config.yaml
n_layer: 9
d_model: 256
n_head: 2
n_kv_head: 2
head_dim: 128
d_mlp: 768
vocab_size: 2048
activation: "gelu"
norm: "layernorm"
norm_place: "pre"
norm_eps: 1e-05
positions: "alibi"
qk_norm: false
attn_scale: 0.0884
bias: "all"
tie_embeddings: true
parallel_block: false
init: "normal"
init_std_qkv: 0.0312
init_std_o: 0.0312
init_std_up: 0.0312
init_std_down: 0.0312
optimizer: "adam_atan2"
lr: 0.00142
lr_mult_qkv: 0.5
lr_mult_up: 0.991
beta1: 0.95
beta2: 0.98
lr_head: 0.0072
warmup_steps: 257
schedule: "wsd"
decay_fraction: 0.774
decay_shape: "cos"
final_lr_fraction: 0.1
batch_tokens: 32768
seq_len: 1024
doc_mask: true
train_tokens: 289900000
steps: 8848
dataset: "wikipedia_en"
MLP neurons of a small language model. Each row is named by its layer, matrix (up: input weights) and neuron, and shows model dimensions 0-127. Each number is 50 + 15 x the weight over its row's rms, rounded and kept within 0 to 99.
After each neuron's rows, "fires after" lists the tokens most often just before its 100 highest values on Wikipedia text that the model never trained on.

L6.up490:27 65 65 32 55 50 28 53 34 48 51 66 27 33 46 63 23 27 50 56 31 69 25 59 43 35 89 47 37 46 70 38 12 41 48 68 47 57 68 41 68 41 63 85 42 55 51 51 52 70 38 51 52 65 60 56 45 61 45 54 07 38 18 29 55 57 57 56 50 35 23 48 73 45 45 38 62 74 45 49 35 43 46 75 36 64 70 42 60 44 51 69 59 27 60 46 36 36 41 51 52 41 43 48 24 67 68 13 55 63 37 45 61 42 42 49 42 55 40 56 37 73 34 31 83 72 25 54
fires after: " in", " the", " c", " ", "c"

L6.up325:36 62 62 49 38 08 54 59 59 27 52 68 66 32 29 30 65 40 50 49 93 42 42 33 12 13 55 56 35 60 45 57 66 43 40 50 40 60 43 47 52 69 55 69 56 33 43 59 28 46 38 50 43 70 63 44 74 34 45 67 45 06 33 26 55 43 55 54 36 46 54 65 39 61 62 20 74 46 55 46 40 58 52 81 47 57 49 49 33 81 41 51 41 45 37 46 29 68 62 38 55 77 52 62 56 65 40 16 25 50 27 35 33 56 51 73 36 53 39 75 45 43 50 59 49 68 55 50
fires after: " ", "ne", " part", " con", " pre"

L2.up193:29 60 53 48 45 41 49 57 48 58 51 44 35 69 38 51 52 66 81 72 84 25 63 60 32 44 63 39 48 33 51 65 64 46 94 27 47 58 64 60 43 18 43 41 54 52 58 52 24 54 34 56 50 57 65 36 45 44 44 46 56 37 49 54 35 51 40 47 70 58 41 45 30 19 78 57 34 54 50 57 53 61 36 53 51 79 62 36 54 59 45 39 72 54 49 49 64 17 64 61 60 70 58 42 51 42 46 39 25 40 37 68 47 28 11 42 46 02 38 64 12 78 29 49 55 49 45 13
fires after: " |", ".", "^{2}"

L2.up217:58 69 35 43 29 39 39 51 68 72 53 51 47 70 49 32 71 44 73 49 47 69 75 57 36 42 53 77 48 65 53 38 55 41 67 52 52 43 36 47 55 20 47 55 56 61 68 54 44 57 36 23 52 64 55 46 24 38 74 53 33 48 33 64 36 62 59 73 42 53 43 66 46 42 76 33 41 47 32 34 60 46 21 55 00 26 23 37 41 57 50 57 84 61 58 39 60 75 64 60 48 35 86 37 19 28 64 33 38 56 27 53 61 49 34 37 39 36 62 28 38 27 47 45 80 34 44 32
fires after: ":", ",", "1", "5", " |"

L6.up131:40 66 57 41 48 26 40 49 53 44 35 67 22 51 42 38 46 42 52 36 77 48 55 50 73 58 84 30 47 51 52 40 61 43 41 64 53 28 44 50 58 44 58 34 35 47 62 54 50 49 47 32 92 66 51 65 45 45 25 45 41 61 32 56 33 50 42 85 20 44 67 50 74 69 51 61 25 27 54 75 40 66 60 57 38 52 44 70 30 71 60 36 65 48 64 56 27 41 47 25 51 62 68 51 66 59 65 38 78 50 26 56 60 71 60 53 40 40 66 73 45 50 55 37 23 43 28 43
fires after: " ", "em", " f"

L6.up306:52 57 50 24 48 40 45 46 41 50 61 47 41 46 52 62 55 66 58 68 61 22 71 42 57 52 37 48 52 35 80 51 46 45 34 35 29 40 57 25 40 34 43 64 56 78 59 47 41 48 69 31 45 56 68 79 46 63 43 59 56 83 64 65 52 57 38 45 50 46 17 51 43 84 40 17 37 63 40 57 46 24 51 48 39 54 40 59 75 51 21 39 67 35 84 39 73 53 48 63 57 48 66 35 75 54 24 19 24 40 58 25 48 50 39 62 78 64 40 81 67 25 34 54 68 45 68 67
fires after: "|", " in", " C", "–1", " In", " 19"

L2.up401:21 74 42 46 40 45 65 82 69 65 59 37 51 39 29 31 46 43 80 63 63 49 51 50 55 30 57 44 29 26 34 57 73 59 54 30 53 46 46 21 43 44 58 51 28 37 37 55 46 57 48 57 33 64 48 74 45 45 45 74 30 54 36 56 35 62 33 59 51 45 64 42 35 71 32 29 26 23 45 43 45 40 64 54 37 65 40 37 45 54 35 39 67 44 33 34 78 36 52 63 41 67 60 43 33 29 57 28 19 63 68 55 58 35 47 45 60 37 38 37 42 46 16 37 30 47 42 41
fires after: " ", " 0", " 1", "%", " =", "."

L2.up678:46 37 45 51 33 75 58 37 38 29 42 39 46 44 49 70 43 50 50 63 63 28 32 56 50 62 23 59 51 44 25 38 42 35 57 39 43 56 56 78 68 40 45 62 48 75 84 63 59 70 49 38 78 48 63 49 32 46 50 59 40 51 38 46 47 48 50 59 57 58 48 75 53 67 49 45 49 53 46 14 33 43 58 56 71 76 76 63 35 50 34 27 68 88 11 29 53 30 60 54 39 65 76 59 63 24 77 34 26 63 44 34 52 41 53 59 59 63 32 43 66 48 50 49 24 25 45 48
fires after: "born", " is", " November", ",", " March"

L2.up522:55 51 35 50 33 55 28 77 54 62 57 53 56 61 53 68 29 50 55 51 56 56 40 29 35 28 64 34 42 49 32 45 59 41 60 61 75 43 28 20 03 68 34 54 38 39 40 69 57 46 71 26 77 23 50 56 64 32 24 40 73 65 43 43 42 53 17 21 71 41 65 74 49 50 78 15 34 55 56 64 40 30 47 42 60 51 63 60 33 55 33 54 35 55 31 76 23 53 43 51 25 44 88 62 42 40 64 48 46 50 47 56 34 65 46 41 43 44 88 54 52 69 64 62 53 11 63 36
fires after: "===", " Party", " ", "====", " st"

L2.up251:41 46 29 33 29 57 77 51 40 31 63 46 39 54 42 68 67 47 55 54 43 61 74 51 51 22 84 60 39 52 62 50 68 29 45 57 26 73 69 60 31 14 54 66 46 59 45 72 37 67 16 36 57 44 48 38 54 71 25 64 53 50 16 46 43 41 39 60 48 32 39 78 49 56 54 44 53 59 38 60 49 45 26 47 54 75 48 39 25 27 48 44 45 50 74 73 76 55 71 64 34 75 82 48 40 26 50 54 61 35 33 53 67 48 69 56 68 34 73 18 43 77 39 41 63 47 42 31
fires after: " the", " a", " an"

L6.up16:48 67 63 33 47 67 26 54 52 80 25 68 42 46 47 39 46 39 64 33 55 67 31 44 48 57 67 63 36 65 78 62 60 33 54 38 35 50 81 42 35 32 50 70 56 57 45 48 62 27 60 24 43 64 48 77 42 35 43 78 53 69 51 44 65 18 63 51 71 39 41 56 44 46 68 39 51 46 52 43 39 45 44 59 35 51 22 75 52 25 32 59 48 77 52 51 43 50 52 37 51 61 34 58 60 60 26 42 36 36 39 60 74 41 57 36 47 49 71 22 41 68 45 36 76 47 45 45
fires after: "s", " U", " O", " In", "ve", "n"

L2.up371:59 49 45 68 52 36 68 56 51 39 65 44 34 51 17 67 69 78 68 78 67 53 30 34 65 56 67 34 52 42 41 21 62 28 46 47 20 38 33 38 49 42 41 50 57 33 52 51 60 58 53 74 89 56 63 74 79 59 52 55 38 77 32 49 44 41 65 40 28 49 38 71 23 29 70 12 63 29 57 56 49 50 43 53 42 46 61 82 58 74 47 32 55 27 81 55 58 34 38 61 76 45 49 32 73 50 83 38 54 52 44 48 44 39 23 58 57 55 41 47 70 48 45 62 46 57 00 66
fires after: "P", " p", " P", "s", "op", "ul"

L6.up314:51 48 52 67 55 44 31 36 51 39 55 37 70 70 34 71 62 57 36 44 85 52 41 53 51 59 47 97 50 64 44 40 58 46 39 36 31 50 35 61 64 35 46 79 54 76 62 37 11 28 41 56 46 53 40 59 39 42 49 40 58 57 63 82 38 43 31 37 82 73 65 57 33 40 41 48 45 33 41 28 38 46 53 40 42 30 35 36 50 48 51 59 51 59 34 63 39 32 71 62 60 57 53 58 55 50 73 70 47 55 65 54 59 63 48 49 30 51 20 48 44 34 20 32 39 64 81 74
fires after: "ri", "ra", " Ra", " Lu", "chi", "–20"

L2.up485:57 51 46 39 33 49 70 62 46 18 41 41 34 49 57 63 40 49 52 54 42 29 38 25 67 35 38 45 41 56 44 27 57 44 48 20 31 52 39 68 39 78 28 64 33 71 68 58 39 34 40 20 65 38 20 66 60 63 27 37 84 48 66 77 35 36 37 52 56 39 59 66 38 40 84 41 24 69 99 59 47 51 38 69 49 51 51 36 60 50 41 28 60 60 38 61 37 52 35 65 58 65 55 44 68 61 31 38 55 53 24 62 53 59 60 59 70 41 59 58 23 34 68 37 54 81 34 34
fires after: "In", " In", ".", "=="

L6.up566:41 68 67 70 49 14 55 67 48 51 96 68 55 55 39 94 34 46 61 34 32 54 40 57 67 17 60 65 32 40 40 33 27 44 61 41 46 50 49 20 76 35 85 67 60 84 46 65 49 68 39 60 38 53 51 66 54 30 36 61 42 45 55 61 35 30 56 41 62 40 31 68 67 64 40 45 57 70 31 69 38 44 60 51 55 49 50 30 68 46 62 59 78 62 46 58 41 59 49 60 59 53 47 38 49 74 57 59 46 83 48 62 43 59 59 44 47 42 15 69 62 12 58 37 29 71 72 50
fires after: "cc", " vi", "ib", "ec", " Di"

L2.up643:62 48 50 67 52 16 64 55 40 47 26 27 28 60 41 49 66 56 63 53 43 63 08 47 46 07 40 43 41 47 36 71 77 58 69 32 55 60 23 52 27 41 65 44 54 48 78 70 56 42 53 33 42 64 82 46 91 55 66 52 56 73 42 41 30 44 65 35 40 63 23 61 19 63 43 33 54 36 47 62 29 31 50 57 60 74 46 82 63 47 36 33 75 40 30 51 50 69 28 61 71 56 51 57 50 72 60 59 52 65 50 37 52 62 04 43 31 50 65 61 60 68 29 40 46 47 57 61
fires after: " P", " B", " C", "hi"

L2.up559:49 41 31 49 32 49 60 39 45 68 44 33 49 40 36 60 55 14 32 42 23 25 76 43 36 42 61 73 39 34 51 56 66 57 70 53 63 46 50 48 84 48 60 81 30 60 92 55 18 42 66 40 47 54 39 55 47 31 50 24 37 62 45 37 51 54 62 59 37 34 56 30 23 69 60 39 64 33 64 49 39 37 36 42 66 65 54 35 90 50 34 42 64 34 22 48 63 77 60 48 65 62 49 55 62 29 48 46 31 55 41 41 61 74 56 50 50 65 70 31 43 54 35 39 41 71 38 70
fires after: "\n", " P"

L2.up322:47 50 69 51 45 68 64 50 40 26 26 65 35 59 40 60 67 75 58 80 38 56 58 34 32 63 42 51 28 39 46 70 50 62 45 37 64 13 52 49 68 38 58 57 50 34 60 78 10 50 22 43 71 72 69 32 47 40 40 33 59 36 50 44 37 37 76 43 51 56 47 54 36 32 75 60 52 76 37 48 47 49 47 48 45 60 90 37 33 50 26 36 55 50 60 37 42 65 66 44 63 78 53 55 52 58 28 56 40 41 25 64 62 59 07 44 73 33 44 28 44 58 82 25 40 50 57 76
fires after: " of", " in", " South", "n", " Great"

L6.up318:52 44 27 75 55 30 39 95 73 57 40 37 48 62 38 40 37 45 68 38 55 46 63 51 34 64 52 71 42 45 19 57 32 41 45 30 56 48 50 55 58 52 57 49 48 69 38 60 85 46 29 76 33 39 73 54 31 59 52 38 16 34 45 51 55 59 43 49 38 41 55 68 36 36 57 46 38 63 45 59 23 57 55 41 38 44 53 63 46 41 56 64 33 45 61 38 42 54 34 73 64 45 69 29 51 56 73 17 32 63 67 74 79 65 39 67 31 39 50 74 35 44 14 56 73 58 39 58
fires after: " ", "i", " P"

L6.up319:53 45 41 56 34 36 66 39 56 41 63 41 39 88 43 59 49 38 42 49 56 62 42 28 38 65 26 38 45 62 40 57 60 74 54 39 52 63 44 51 46 69 17 41 64 67 36 44 32 29 82 63 43 36 77 70 47 54 26 45 31 41 41 48 16 55 40 23 52 22 37 69 56 43 72 34 32 44 21 62 47 40 71 76 40 82 59 48 19 65 40 61 44 36 56 35 57 35 51 75 60 57 44 21 42 60 68 33 50 69 68 28 62 54 60 52 25 31 50 83 61 53 51 27 48 52 54 40
fires after: "en", "n", " An", " Ar", "ar", " an"

L6.up665:42 74 49 50 31 49 36 27 34 42 67 42 72 15 09 66 46 46 41 34 59 39 51 24 61 67 50 18 37 45 58 51 70 51 62 49 37 65 43 69 68 60 47 77 45 38 28 52 54 37 68 15 56 65 64 54 75 46 78 30 60 50 19 87 47 38 57 34 61 41 38 60 50 67 67 45 41 47 70 41 58 49 49 37 45 61 29 39 45 72 53 44 31 49 48 48 52 25 13 49 36 53 44 31 63 63 38 44 45 40 58 43 56 40 60 62 37 44 41 43 40 48 49 58 63 49 63 58
fires after: "te", " f", " Te", " F", "F"

L6.up36:62 44 48 35 44 53 74 46 74 42 60 44 46 55 43 79 39 55 50 58 34 55 43 30 67 42 26 38 23 46 45 69 48 42 27 50 27 54 42 38 47 31 63 45 56 40 64 47 45 18 39 33 40 57 34 72 46 44 52 44 48 62 42 57 18 67 69 51 55 23 50 59 49 35 47 78 42 50 44 57 55 67 12 81 36 73 73 50 58 44 46 47 73 19 45 47 39 50 24 70 53 59 44 31 22 52 34 31 43 48 55 47 61 52 50 45 58 32 42 77 42 53 56 52 33 84 33 41
fires after: "\n", "==", "===", " (", "."

L6.up389:61 63 40 10 59 47 59 49 61 50 57 58 52 48 58 39 59 39 54 57 37 60 14 38 49 33 99 58 41 60 57 40 48 63 50 82 26 34 41 35 42 28 63 55 48 42 38 64 31 24 48 40 47 35 67 75 39 54 62 51 33 40 37 24 52 34 42 08 61 41 50 68 68 41 61 22 39 38 52 64 41 67 66 43 36 42 55 42 60 60 34 58 31 44 60 53 80 45 49 50 73 80 65 54 65 40 31 40 47 72 03 66 42 62 41 46 34 49 70 63 45 37 52 08 44 61 15 83
fires after: " in", " In", " Con", "n", "ab", " Ca"

L6.up604:53 48 49 62 25 19 46 49 31 51 61 64 40 46 32 32 19 44 60 51 30 53 52 67 20 49 51 28 56 24 54 69 19 44 51 39 46 38 63 57 39 62 69 44 60 93 46 58 55 94 32 39 78 29 57 41 52 83 43 63 48 48 45 50 61 35 68 33 33 36 61 49 35 51 56 57 45 63 56 44 30 69 44 69 32 47 15 60 39 68 53 40 79 47 85 65 54 43 31 10 70 46 57 36 29 32 62 45 25 32 69 44 39 69 35 50 62 37 25 65 40 44 30 47 61 61 62 36
fires after: "cc", "s", "com"

L2.up490:39 61 24 50 42 79 72 31 40 34 31 00 51 59 66 62 60 61 47 36 60 42 63 59 39 52 48 35 40 62 54 61 44 24 43 46 33 23 66 27 42 44 44 66 71 48 74 48 60 35 50 43 65 51 48 08 34 77 71 62 33 39 39 68 29 23 40 45 43 46 46 73 52 52 28 56 62 87 56 62 40 39 71 55 66 57 88 53 34 58 25 34 40 60 40 42 25 60 50 89 53 72 70 41 49 81 48 63 60 63 48 45 51 57 62 60 38 67 55 52 37 43 69 07 67 61 66 70
fires after: " in", " 19", " the", "th", " United", " to"

L2.up397:51 81 26 64 27 56 48 35 64 35 47 53 65 62 84 65 50 75 39 60 98 61 37 53 49 19 34 52 34 62 44 31 89 33 59 29 43 63 66 44 56 60 39 63 44 55 52 90 62 43 38 29 63 52 35 18 60 63 65 53 52 41 53 58 53 58 31 57 32 44 61 53 56 58 52 32 55 41 58 32 58 65 37 65 55 21 37 54 31 68 36 17 33 42 50 44 30 42 55 52 45 54 54 33 38 47 66 34 14 41 59 40 55 53 48 44 49 36 46 27 31 25 57 56 67 56 43 60
fires after: " 19", "20", " November", " February", " ("

L2.up306:23 28 51 21 42 71 64 56 38 51 30 37 64 49 65 49 56 66 39 39 28 27 22 63 28 54 48 75 36 57 52 60 31 69 60 55 42 43 60 70 53 52 36 48 47 42 55 40 38 33 42 32 56 60 46 55 55 70 52 43 34 64 61 48 31 52 64 46 47 37 43 33 55 50 64 50 15 54 26 24 35 47 42 64 34 56 63 55 37 44 42 34 36 46 68 42 57 44 61 83 34 62 54 53 59 55 67 43 50 50 28 27 77 51 38 29 54 28 62 54 59 59 70 38 59 56 53 76
fires after: " in", "d"

L6.up681:41 72 43 52 48 38 33 57 76 19 83 51 74 30 23 70 42 63 58 73 39 42 70 51 34 21 29 63 39 58 49 56 38 32 61 52 15 59 61 39 44 43 12 45 62 69 52 51 60 59 35 51 44 39 64 51 69 46 52 56 45 38 58 61 37 27 44 29 34 40 41 29 43 36 52 73 29 53 61 68 38 49 87 77 24 67 22 42 61 35 35 52 45 42 49 22 72 50 34 64 60 50 61 15 39 80 49 38 47 63 63 42 55 56 50 50 45 41 50 73 55 34 28 41 23 28 55 27
fires after: "'", "en", "di"

L6.up53:56 47 29 55 37 21 58 52 81 59 59 42 45 29 48 64 36 64 11 38 55 19 48 45 35 45 68 74 43 54 43 55 58 47 47 30 68 41 37 37 53 44 28 27 51 84 58 44 48 60 78 54 59 50 63 47 57 73 30 36 49 66 50 62 33 77 52 57 65 25 17 51 60 64 54 54 27 75 30 33 27 45 37 67 62 56 39 78 16 50 62 44 40 72 45 47 37 37 59 87 28 37 61 30 75 62 40 68 53 51 52 38 63 55 46 52 66 22 52 63 45 49 54 55 38 46 55 53
fires after: " 19", " was", " Di"

L2.up560:16 67 33 61 37 43 65 27 58 54 88 23 41 23 46 47 39 60 48 47 86 77 40 48 23 32 44 48 32 45 57 57 75 51 53 33 18 45 54 46 48 42 43 64 45 65 38 58 38 36 23 38 42 36 44 48 39 40 39 58 50 46 50 52 49 64 50 66 57 26 64 64 64 98 54 39 52 57 41 29 39 53 61 71 61 45 47 35 57 35 21 34 39 85 41 53 31 70 62 68 40 77 57 51 60 38 55 43 23 43 63 56 61 66 54 69 59 58 46 37 73 48 32 33 75 66 40 49
fires after: " on", "born"

L6.up124:52 65 38 42 57 59 42 63 56 78 89 34 59 31 36 74 38 64 56 41 56 54 66 33 62 51 48 85 56 72 48 67 79 33 50 39 22 33 34 35 36 36 60 32 42 66 60 45 57 85 51 33 65 62 53 52 49 40 42 52 28 71 34 52 50 35 25 46 50 57 42 48 44 39 72 34 27 82 42 51 58 32 44 61 46 79 47 62 59 57 69 56 72 65 21 65 44 36 34 43 69 39 40 31 58 53 37 50 41 54 12 59 80 48 47 72 23 28 59 80 53 37 33 37 29 67 60 47
fires after: "\n", ".", " "

L6.up345:58 87 43 28 26 84 28 41 54 43 51 72 46 79 48 54 39 50 41 37 52 64 53 45 53 30 48 67 30 80 62 38 44 39 48 51 33 57 29 24 36 21 47 61 43 36 45 35 56 21 67 38 62 39 52 32 55 28 65 40 54 40 54 46 30 51 64 50 61 68 34 75 45 58 42 56 47 47 41 35 35 62 25 46 51 25 61 47 17 63 53 58 37 65 58 67 47 50 68 29 53 93 60 65 36 47 55 68 33 47 31 70 41 80 41 47 72 50 86 48 63 30 19 57 76 67 57 57
fires after: "20", " Gu", " 19", "gu", " (19"

L2.up57:33 57 71 49 49 35 60 45 83 55 46 36 29 44 34 57 62 60 41 39 60 72 56 47 45 40 54 70 31 56 34 45 73 62 68 34 50 48 52 57 57 24 56 28 67 60 46 49 52 55 49 53 50 67 72 45 60 20 25 64 59 44 28 69 47 51 62 36 34 77 37 43 58 54 44 45 63 52 49 31 38 46 30 45 42 42 26 41 33 26 29 46 68 55 46 67 52 66 65 35 67 57 53 91 47 59 61 43 36 24 59 58 39 40 33 28 21 46 52 49 39 53 45 67 63 44 45 59
fires after: "\n", " ", " Ba"

L6.up691:46 64 56 29 53 35 60 43 52 53 50 38 48 33 47 57 50 88 48 44 60 30 47 33 44 72 61 35 57 53 42 22 64 53 48 34 46 59 29 55 91 32 41 48 62 61 48 50 59 77 36 51 55 32 59 64 65 61 52 48 74 43 35 52 36 52 59 50 65 57 45 66 48 62 26 63 39 48 37 48 35 62 77 53 60 58 78 40 34 77 64 27 45 40 30 38 25 50 42 71 61 55 39 19 29 61 44 52 60 51 52 44 36 55 42 43 31 43 65 29 25 40 74 63 28 66 43 88
fires after: " f", " P", " de", " di", "f", " De"

L2.up276:46 63 62 54 37 46 60 71 49 20 30 66 48 74 29 56 71 66 51 53 60 39 48 41 17 53 37 68 43 41 58 32 59 38 46 58 38 52 09 66 67 69 64 59 43 41 39 60 49 37 68 54 49 61 40 61 62 48 25 43 79 45 27 51 41 38 39 46 76 33 55 65 35 39 70 41 35 48 48 55 48 43 48 71 42 41 46 33 72 57 64 45 57 61 51 48 70 67 45 38 17 57 59 62 32 26 62 24 48 52 39 20 53 77 41 40 32 28 50 39 13 64 63 15 51 44 23 42
fires after: "===", "==", " =="

L2.up263:54 30 42 70 41 59 52 49 68 52 54 44 34 73 22 69 83 39 65 75 31 45 68 39 26 55 59 45 49 37 54 36 66 55 52 31 46 20 36 54 67 59 31 56 25 53 62 81 35 39 67 37 35 44 65 76 27 45 53 26 72 49 49 42 35 77 62 68 50 51 61 41 44 41 68 31 52 47 65 65 42 56 46 52 34 64 60 51 32 57 26 33 69 66 49 48 88 43 62 40 38 42 63 32 23 47 19 35 43 76 54 49 61 43 39 55 63 51 40 44 39 17 51 58 47 46 31 36
fires after: " |", " S", " K", " 0", "k", " D"

L2.up296:73 70 31 59 37 69 38 56 41 57 67 35 37 20 45 57 48 37 45 52 54 51 40 42 23 51 46 60 36 52 42 46 71 60 58 34 47 06 50 27 38 33 69 63 44 74 39 66 72 41 42 32 54 54 44 71 51 21 72 74 41 47 45 43 49 27 64 52 53 29 43 62 26 76 44 38 31 62 58 60 40 71 31 53 30 60 58 59 59 48 31 41 54 15 44 47 26 81 54 62 62 49 54 51 24 53 65 57 58 91 60 46 58 63 59 48 17 69 21 55 48 34 65 59 73 68 36 64
fires after: " U", "U", "'", " I", " United", "T"

L6.up246:35 62 51 53 42 46 41 65 41 68 64 56 37 54 20 71 44 42 71 64 38 65 50 59 21 35 44 35 55 32 40 66 46 57 52 52 52 40 39 56 49 61 32 49 60 71 31 82 49 39 51 44 22 43 59 68 46 23 38 42 60 40 43 49 59 38 60 31 54 52 59 18 42 37 34 45 46 65 49 73 39 36 44 52 41 27 43 36 30 42 42 14 44 37 53 54 59 69 59 19 38 65 54 52 24 47 62 64 53 58 36 45 43 63 46 58 15 47 35 73 91 70 51 65 58 41 28 76
fires after: " to", " be", " O", " To", " could", " Bo"

L2.up538:67 45 52 70 32 53 44 48 67 56 59 22 38 61 40 67 75 55 48 55 81 38 53 30 50 50 56 26 51 43 49 54 40 43 40 40 35 36 55 72 49 43 35 49 56 56 58 36 52 38 48 29 74 65 44 32 50 94 41 39 57 46 63 34 56 27 12 40 51 28 44 59 56 29 59 50 27 61 59 22 46 63 25 54 58 55 34 56 34 87 51 40 35 52 36 58 31 34 36 58 59 43 63 33 58 66 58 54 32 37 30 34 38 39 24 53 60 63 47 39 42 47 77 28 68 46 56 33
fires after: "-", "|", " ", " 19", ","

L2.up316:39 92 26 48 47 47 62 54 68 67 36 22 59 39 28 77 72 51 46 35 51 47 14 42 69 53 21 59 58 74 14 51 56 20 51 25 49 48 32 40 48 53 35 51 57 53 63 46 20 56 78 36 50 50 42 43 54 53 34 35 27 76 38 56 41 67 22 48 70 32 53 62 48 40 68 37 58 32 56 60 34 45 59 49 39 57 44 24 61 48 38 36 59 49 65 54 17 62 61 71 39 50 49 35 57 83 71 50 46 48 41 52 45 38 42 56 57 34 60 33 48 72 69 59 58 49 42 75
fires after: " United", " 19", "In", " in", "==="

L2.up332:56 46 39 53 34 37 63 54 82 37 80 48 54 38 36 73 34 69 23 67 66 43 56 12 57 43 44 29 33 61 54 40 64 60 49 20 37 46 41 58 46 60 34 55 52 81 41 68 60 70 38 43 67 23 26 51 81 66 61 70 60 67 31 59 35 43 60 54 43 53 48 77 24 62 30 53 39 47 66 63 36 31 70 49 70 41 42 56 36 53 49 13 77 50 57 51 55 67 33 44 72 62 47 20 65 46 49 40 56 64 50 54 53 69 81 73 62 57 42 46 56 61 46 78 66 61 41 27
fires after: "C", "D", "S", " (", "N"

L6.up173:49 48 40 40 42 57 49 38 54 68 41 47 50 39 68 48 66 64 48 42 22 26 29 50 59 54 48 64 37 44 43 53 60 59 79 62 43 21 32 17 46 45 70 63 30 41 57 94 38 40 55 25 63 54 40 09 43 60 37 72 57 26 19 48 69 62 56 46 58 42 24 34 59 60 59 27 44 71 57 84 30 51 46 70 46 59 43 62 39 57 27 46 65 55 72 19 70 51 61 58 60 49 44 21 46 37 63 51 23 27 70 70 63 46 54 49 22 51 47 65 43 14 66 60 59 59 57 45
fires after: ",", " |", " f", "us", " in", "-"

L6.up57:15 55 78 43 61 48 35 70 45 59 67 54 66 53 52 42 45 25 71 25 67 46 55 40 19 53 47 77 33 42 50 49 16 60 57 49 33 64 39 20 58 58 49 61 48 44 69 50 52 44 57 45 56 64 31 50 42 53 16 49 22 26 49 65 43 26 65 59 29 47 46 55 40 46 35 46 45 65 83 46 45 38 41 65 26 59 42 24 67 66 27 66 39 64 38 51 72 60 64 34 57 37 63 53 67 25 67 16 20 52 69 30 67 66 55 67 36 69 66 71 56 34 57 32 54 65 31 54
fires after: "re", " comp", " Pro", " pro", " pre", "s"

L6.up548:49 61 37 56 51 67 55 68 57 53 65 32 59 49 26 36 42 46 40 38 52 45 51 71 51 59 44 49 48 46 30 20 55 43 48 59 36 50 36 20 25 58 29 19 31 47 51 46 75 39 54 24 32 76 40 17 54 40 45 38 47 45 58 68 80 31 43 16 53 68 49 42 70 46 61 40 52 47 55 61 23 37 39 54 25 56 54 53 36 34 21 62 62 48 46 75 61 63 69 50 54 45 60 42 54 65 23 48 35 71 79 60 51 74 36 43 50 53 61 39 60 59 40 65 75 64 38 54
fires after: " |", "ro", "|", ":"